config.yaml
n_layer: 13
d_model: 384
n_head: 6
n_kv_head: 6
head_dim: 64
d_mlp: 1536
vocab_size: 3827
activation: "gelu"
norm: "layernorm"
norm_place: "pre"
norm_eps: 1e-05
positions: "rope"
rope_base: 10000.0
rope_fraction: 0.25
qk_norm: false
attn_scale: 0.125
bias: "all"
tie_embeddings: false
parallel_block: true
init: "uniform"
init_std_qkv: 0.0236
init_std_o: 0.0
init_std_up: 0.0236
init_std_down: 0.0
optimizer: "muon"
lr: 0.0068
beta1: 0.95
weight_decay: 0.022
lr_head: 0.00677
grad_clip: 1.0
warmup_steps: 200
schedule: "wsd"
decay_fraction: 0.937
decay_shape: "linear"
final_lr_fraction: 0.0
batch_tokens: [65536, 131072]
seq_len: 768
doc_mask: true
train_tokens: 1075000000
steps: 11245
dataset: "wikipedia_en"
MLP neurons of a small language model. Each row is named by its layer, matrix (up: input weights; down: output weights) and neuron, and shows model dimensions 112-239. Each number is 50 + 12 x the weight over its row's rms, rounded and kept within 0 to 99.
After each neuron's rows, "fires on" lists the tokens most often at its 100 highest values on Wikipedia text that the model never trained on. A number after a token or word is its count.

L2.up42:44 46 50 55 42 10 36 60 70 42 52 25 40 57 35 48 44 66 33 55 59 36 68 30 52 52 68 73 53 15 50 30 59 59 53 47 44 45 51 54 44 67 49 58 50 40 37 55 39 65 65 44 33 42 57 55 33 38 28 56 48 63 47 64 51 51 60 37 46 42 31 61 61 40 61 49 43 56 77 41 45 72 42 29 64 50 46 49 52 38 47 51 64 57 52 47 30 57 56 51 33 55 65 31 43 63 63 46 44 53 51 71 39 54 39 25 26 38 60 61 56 54 57 48 62 52 54 68
L2.down42:57 43 48 52 36 45 58 50 52 74 57 69 41 72 65 51 38 72 33 72 49 51 28 69 50 43 52 42 50 70 31 46 56 35 31 40 61 44 32 46 71 54 64 54 34 52 61 43 53 46 52 29 52 34 37 39 53 64 54 32 61 74 38 42 54 43 34 46 42 69 59 42 48 52 37 47 55 72 58 73 52 43 55 41 42 26 35 48 46 47 68 56 58 45 55 65 45 52 82 47 58 62 37 55 61 57 52 35 43 68 58 55 60 49 33 77 20 37 65 36 26 57 45 48 46 43 49 56
fires on: "ater" 16, "ed" 14, "ent" 13, "an" 8, "l" 8, " help" 6

L2.up15:40 52 51 56 38 34 51 57 38 34 39 46 29 72 41 52 65 55 39 36 40 65 41 25 72 60 58 54 56 50 31 50 51 61 55 66 55 43 47 50 45 48 56 48 71 63 63 48 60 54 57 34 36 68 55 54 31 49 57 54 41 56 55 42 52 37 54 62 32 53 52 47 40 55 39 40 63 71 61 66 53 43 50 54 56 50 64 45 43 57 47 71 40 60 72 69 53 66 54 45 55 45 50 66 44 40 47 40 39 34 58 50 50 47 44 71 57 48 54 55 35 53 64 43 38 46 50 65
L2.down15:49 51 52 74 59 55 40 50 46 32 57 55 48 48 52 61 52 51 35 45 65 65 40 52 74 51 28 39 49 64 50 55 37 42 62 64 46 57 41 66 53 63 38 47 36 45 67 44 39 69 61 52 33 79 61 48 48 38 82 56 40 60 45 46 49 34 54 59 62 46 28 25 54 50 42 55 51 49 53 39 38 33 41 41 36 50 57 41 28 33 59 45 59 71 89 62 63 58 36 48 34 33 50 50 47 40 61 54 69 50 34 56 57 49 57 43 44 50 38 47 28 58 73 54 43 39 46 83
fires on: " poss" 15, " vis" 11, " se" 9, " occ" 8, " eng" 7, " followed" 6

L10.up1325:71 40 37 41 43 51 67 45 44 44 46 48 93 58 51 49 61 68 34 50 43 40 41 77 68 52 45 30 47 37 62 54 53 70 49 60 47 47 37 15 58 62 52 46 59 54 79 45 57 49 39 40 50 61 43 48 54 59 53 65 58 43 34 70 47 54 56 51 77 39 44 65 60 46 56 49 61 30 64 45 42 65 31 64 75 29 53 61 75 52 45 50 59 64 51 62 47 48 53 60 63 41 50 37 78 50 53 60 50 66 43 61 40 46 51 51 54 65 57 54 62 43 57 51 36 37 16 47
L10.down1325:50 59 38 82 42 52 54 57 38 58 46 52 39 59 36 55 61 53 39 53 46 50 30 31 64 44 54 33 55 22 46 44 57 63 39 45 47 48 61 32 72 51 41 35 33 40 53 41 59 30 57 48 66 52 42 65 62 55 40 46 45 50 62 71 69 70 38 54 65 23 23 26 45 49 56 45 53 74 51 66 39 45 34 55 40 48 49 49 71 55 44 50 58 43 48 40 70 35 62 49 62 35 44 25 55 65 37 64 22 66 49 43 60 71 28 70 44 66 65 40 57 43 50 45 46 42 57 54
fires on: " L" 68, "n" 6, "sel" 5

L6.up1284:56 63 57 42 65 49 43 55 34 47 44 32 60 22 41 40 57 48 64 33 45 46 58 80 49 67 55 58 39 50 42 33 53 40 54 38 48 61 70 21 43 41 60 41 74 60 37 60 87 33 43 67 46 42 61 51 42 50 45 49 60 50 64 28 58 37 50 55 56 57 67 72 78 67 52 34 36 49 58 55 66 52 49 73 55 48 64 42 42 73 65 63 41 46 50 50 31 54 63 31 19 65 46 24 51 54 54 47 47 52 54 52 33 63 52 37 53 42 42 64 46 50 39 45 41 46 27 69
L6.down1284:53 51 34 41 64 41 55 63 38 33 66 58 43 55 57 59 43 43 56 58 42 38 44 56 57 54 49 56 58 69 51 50 51 42 23 75 55 59 38 37 43 38 48 55 55 52 34 71 70 44 42 45 71 75 60 44 44 35 31 35 37 51 55 25 43 46 43 74 54 63 64 58 29 43 48 56 50 66 51 81 67 42 45 73 51 61 47 54 61 68 48 39 44 41 44 15 27 41 54 33 45 69 47 41 35 57 38 55 34 63 43 49 32 48 45 48 49 56 52 52 52 38 49 64 62 35 43 51
fires on: " R" 33, " of" 12, " r" 10, "ll" 9, " All" 8, "r" 6

L6.up777:37 60 45 42 57 50 53 20 55 58 47 55 63 46 48 43 58 51 72 54 52 71 39 62 48 37 38 54 48 57 45 43 61 33 55 43 60 56 60 29 27 45 48 44 36 40 82 72 47 50 50 60 60 45 42 63 81 43 60 51 58 63 63 55 60 53 57 54 44 58 63 68 40 49 36 34 68 62 60 58 57 37 23 52 58 20 53 56 44 53 47 40 62 49 51 27 51 54 29 69 54 61 66 49 68 57 40 43 55 53 58 53 47 55 64 69 42 56 46 42 29 60 38 17 29 39 34 44
L6.down777:63 54 37 46 63 44 50 76 44 43 57 73 37 56 54 29 48 48 37 22 53 69 69 42 54 68 50 63 54 46 35 51 44 63 56 39 73 53 47 32 51 57 54 53 37 60 53 77 30 54 58 63 50 47 57 36 37 63 32 37 49 45 65 43 50 55 48 36 49 50 45 49 52 40 31 51 42 52 50 33 18 49 61 68 80 45 53 63 53 53 36 50 42 46 43 41 51 59 59 60 63 46 60 50 51 61 40 67 59 43 34 70 43 43 44 50 65 38 40 45 25 82 34 36 60 57 44 58
fires on: " co" 17, "um" 14, " Co" 11, "oup" 5, "g" 5, "ir" 4

L6.up976:46 61 48 62 65 47 48 44 60 45 48 53 58 56 27 43 30 55 40 47 40 59 60 63 34 63 51 38 54 46 42 56 55 52 54 43 69 65 71 60 51 37 39 41 33 48 43 57 48 38 48 46 59 46 70 49 58 55 79 56 72 55 58 51 51 57 61 48 44 33 66 59 69 32 42 41 53 44 41 32 72 34 64 42 45 37 68 52 61 41 47 43 70 69 68 59 46 62 14 83 45 50 81 62 52 60 35 33 60 47 67 47 74 78 62 34 45 51 55 57 46 54 82 45 64 31 73 75
L6.down976:42 33 36 53 45 41 55 52 59 54 75 49 47 58 32 27 64 67 62 57 40 38 56 52 42 39 43 44 41 54 48 31 66 56 48 41 62 42 43 34 51 62 60 58 65 62 49 46 22 57 50 45 55 66 50 56 51 69 66 48 49 65 47 45 64 40 60 61 25 48 44 65 54 40 60 44 41 67 43 53 43 60 68 67 41 50 54 47 69 52 50 48 46 46 45 60 51 52 65 45 50 42 61 32 37 57 46 55 44 54 50 55 43 52 22 48 79 40 43 56 55 41 41 20 40 42 16 62
fires on: " Co" 26, " co" 18, "5" 6, "in" 5, " ex" 5

L6.up1298:43 41 35 55 41 49 38 63 66 51 53 62 31 26 32 58 49 53 33 31 50 63 54 60 42 57 64 55 41 59 46 53 69 56 58 58 52 56 49 58 65 79 53 50 35 33 47 59 63 57 63 40 45 15 70 43 34 22 48 47 55 53 55 53 53 52 59 59 39 52 57 33 49 62 54 49 48 64 57 45 73 64 47 53 71 50 77 62 30 50 62 48 58 56 40 50 71 53 45 46 39 64 40 34 58 66 62 51 58 42 48 51 48 55 56 30 69 53 55 66 50 47 34 84 51 59 48 56
L6.down1298:55 37 61 65 60 52 48 38 53 45 27 64 61 66 37 36 43 46 56 58 46 56 55 56 74 51 54 49 42 57 54 54 43 46 59 37 31 43 38 78 68 48 66 57 60 53 56 56 50 43 62 53 55 70 49 50 59 56 43 60 63 37 60 53 38 83 39 52 53 54 80 69 56 55 44 61 44 45 38 47 53 29 66 45 56 51 56 65 58 51 63 76 39 70 42 48 47 47 46 46 50 52 42 49 45 60 57 28 50 55 53 34 63 59 50 30 34 52 53 41 35 32 45 49 51 44 43 44
fires on: "d" 19, "r" 13, "." 11, "l" 9, "ed" 7, "v" 5

L6.up831:60 68 46 54 35 55 54 54 39 56 54 30 44 61 55 65 65 42 45 41 45 13 39 45 58 24 46 35 30 37 53 34 50 74 54 43 23 48 56 38 60 40 66 35 68 33 34 53 55 52 60 33 55 69 29 60 54 54 64 58 50 57 47 32 45 66 38 23 75 55 35 64 44 42 43 41 43 60 60 52 63 48 59 69 52 45 49 47 54 34 57 53 36 52 41 59 46 51 54 38 49 79 52 52 52 37 50 51 39 60 61 77 53 48 43 46 50 52 41 59 48 63 43 34 47 58 62 58
L6.down831:58 58 43 58 38 61 63 46 23 45 47 52 70 57 48 61 49 51 49 62 39 45 55 50 53 40 53 79 49 47 52 46 42 40 56 54 46 38 43 44 67 55 16 57 36 35 54 59 65 40 56 61 29 39 55 46 59 52 74 52 50 53 27 41 68 65 62 73 56 57 76 50 42 47 50 59 64 57 37 39 59 69 49 52 65 31 55 61 64 44 31 50 46 31 47 65 63 16 59 37 50 63 46 36 41 53 37 41 35 56 38 48 65 44 63 56 79 63 55 40 63 47 47 46 29 53 63 37
fires on: " l" 55, " Pro" 12, " L" 5

L6.up508:53 42 41 68 62 45 31 51 60 49 49 62 34 41 53 51 30 53 38 29 73 58 45 41 35 52 61 47 33 64 58 56 45 50 49 51 52 34 56 59 94 63 60 36 60 53 55 56 31 39 38 59 59 57 57 40 71 43 43 72 60 68 28 44 66 43 49 51 34 47 52 44 51 52 54 43 63 37 53 50 55 70 19 44 43 19 52 44 43 52 53 55 44 15 39 56 66 72 40 43 56 43 23 56 53 73 65 48 45 40 51 33 35 45 60 70 43 49 50 61 42 55 49 54 32 62 53 75
L6.down508:46 35 40 58 45 42 62 38 42 65 59 38 25 66 53 35 61 48 22 40 32 29 56 34 46 44 58 63 66 27 51 42 63 49 50 54 52 47 49 37 48 71 49 81 36 66 54 60 62 32 39 52 50 34 39 64 38 45 53 51 53 35 42 55 67 63 50 45 48 60 50 55 46 50 54 41 67 56 52 48 65 48 46 38 69 48 58 36 55 55 40 55 75 80 65 49 43 19 32 59 47 39 62 40 43 51 69 64 42 46 46 45 55 66 47 59 42 59 40 36 46 43 58 62 67 46 46 50
fires on: "-" 21, " of" 12, " On" 8, "–" 7, "ip" 7, " and" 4

L10.up553:56 60 61 61 58 38 57 51 30 65 46 42 60 54 62 63 62 47 36 33 70 51 53 49 46 34 66 41 29 62 54 55 66 52 55 43 54 74 51 53 43 64 46 38 59 49 56 57 69 38 41 27 50 60 37 44 68 36 58 35 31 45 37 51 56 48 39 41 59 51 41 49 24 65 56 48 65 67 49 31 50 41 48 49 33 47 50 47 66 51 35 59 46 47 34 47 59 49 56 47 46 59 56 53 41 32 62 57 76 33 57 35 51 51 42 45 50 67 40 49 39 67 52 36 58 49 54 54
L10.down553:61 29 39 45 43 65 39 57 52 49 60 50 51 47 49 56 50 63 41 35 14 54 41 57 44 48 75 57 62 64 78 34 35 38 33 76 48 38 30 36 62 67 49 53 39 40 38 68 71 48 53 42 36 42 59 45 42 57 62 47 43 53 42 41 52 55 48 65 45 46 54 42 37 43 68 49 47 34 46 62 57 39 35 66 56 45 39 60 57 39 48 48 54 71 41 63 32 43 43 30 46 59 44 62 62 48 44 59 64 31 62 38 48 12 40 52 77 52 59 37 53 52 57 54 30 38 53 38
fires on: " his" 27, " her" 8, " (" 7, " L" 6, " ch" 4

L5.up218:55 52 56 44 59 58 54 76 51 79 69 31 34 50 23 39 50 57 38 68 46 34 72 46 62 26 32 48 48 42 50 53 73 29 49 60 28 33 76 58 61 67 64 36 51 44 49 54 46 24 39 64 58 54 43 70 54 65 48 63 46 53 32 47 37 79 63 43 46 38 21 45 63 66 41 54 62 74 70 40 44 41 39 54 54 37 49 76 73 53 49 48 57 43 53 54 50 42 55 62 42 74 64 40 80 28 51 41 46 51 47 72 60 43 48 60 58 66 44 52 43 68 40 63 35 54 50 43
L5.down218:38 51 46 51 55 80 46 37 34 59 68 47 34 35 44 60 73 67 37 54 53 45 30 50 56 33 47 42 63 28 77 49 68 60 47 44 50 48 58 38 61 65 45 53 62 37 50 66 60 29 64 54 72 74 60 43 41 79 59 55 68 36 65 25 49 58 64 29 64 39 40 32 45 49 39 65 58 43 59 53 48 64 57 53 55 20 63 57 65 44 41 38 47 21 43 19 54 25 68 49 52 51 51 36 66 58 58 40 31 41 25 55 57 48 54 58 31 26 79 40 38 68 39 47 49 71 60 59
fires on: "L" 80, " L" 8

L10.up367:58 40 40 66 48 51 64 49 42 30 57 46 40 37 52 65 44 42 66 44 49 28 33 56 63 45 33 47 23 33 69 55 44 39 54 60 57 53 56 52 45 34 67 25 67 61 47 63 56 49 46 49 51 59 61 28 39 63 52 64 65 12 55 51 51 47 68 40 50 68 29 71 61 69 60 51 45 63 53 62 63 39 68 53 57 44 60 60 26 66 57 50 57 46 51 56 70 55 52 37 45 50 73 60 37 61 55 56 31 42 38 59 53 36 40 62 40 39 42 60 58 53 72 39 72 54 54 74
L10.down367:50 48 35 73 46 52 14 40 50 45 57 57 78 31 54 48 55 63 56 58 48 61 46 39 64 71 56 61 50 50 42 78 67 42 46 49 69 57 60 54 45 45 37 52 44 46 43 42 68 28 37 76 67 61 42 44 64 51 36 41 43 36 89 48 35 60 56 40 57 50 30 44 58 64 47 53 62 62 58 52 36 56 53 54 55 63 22 32 38 46 30 64 41 48 42 46 53 57 48 32 42 33 55 36 45 31 44 54 35 81 55 27 58 57 40 63 42 49 35 61 58 23 62 33 61 63 43 54
fires on: " R" 79, "i" 5, "ul" 4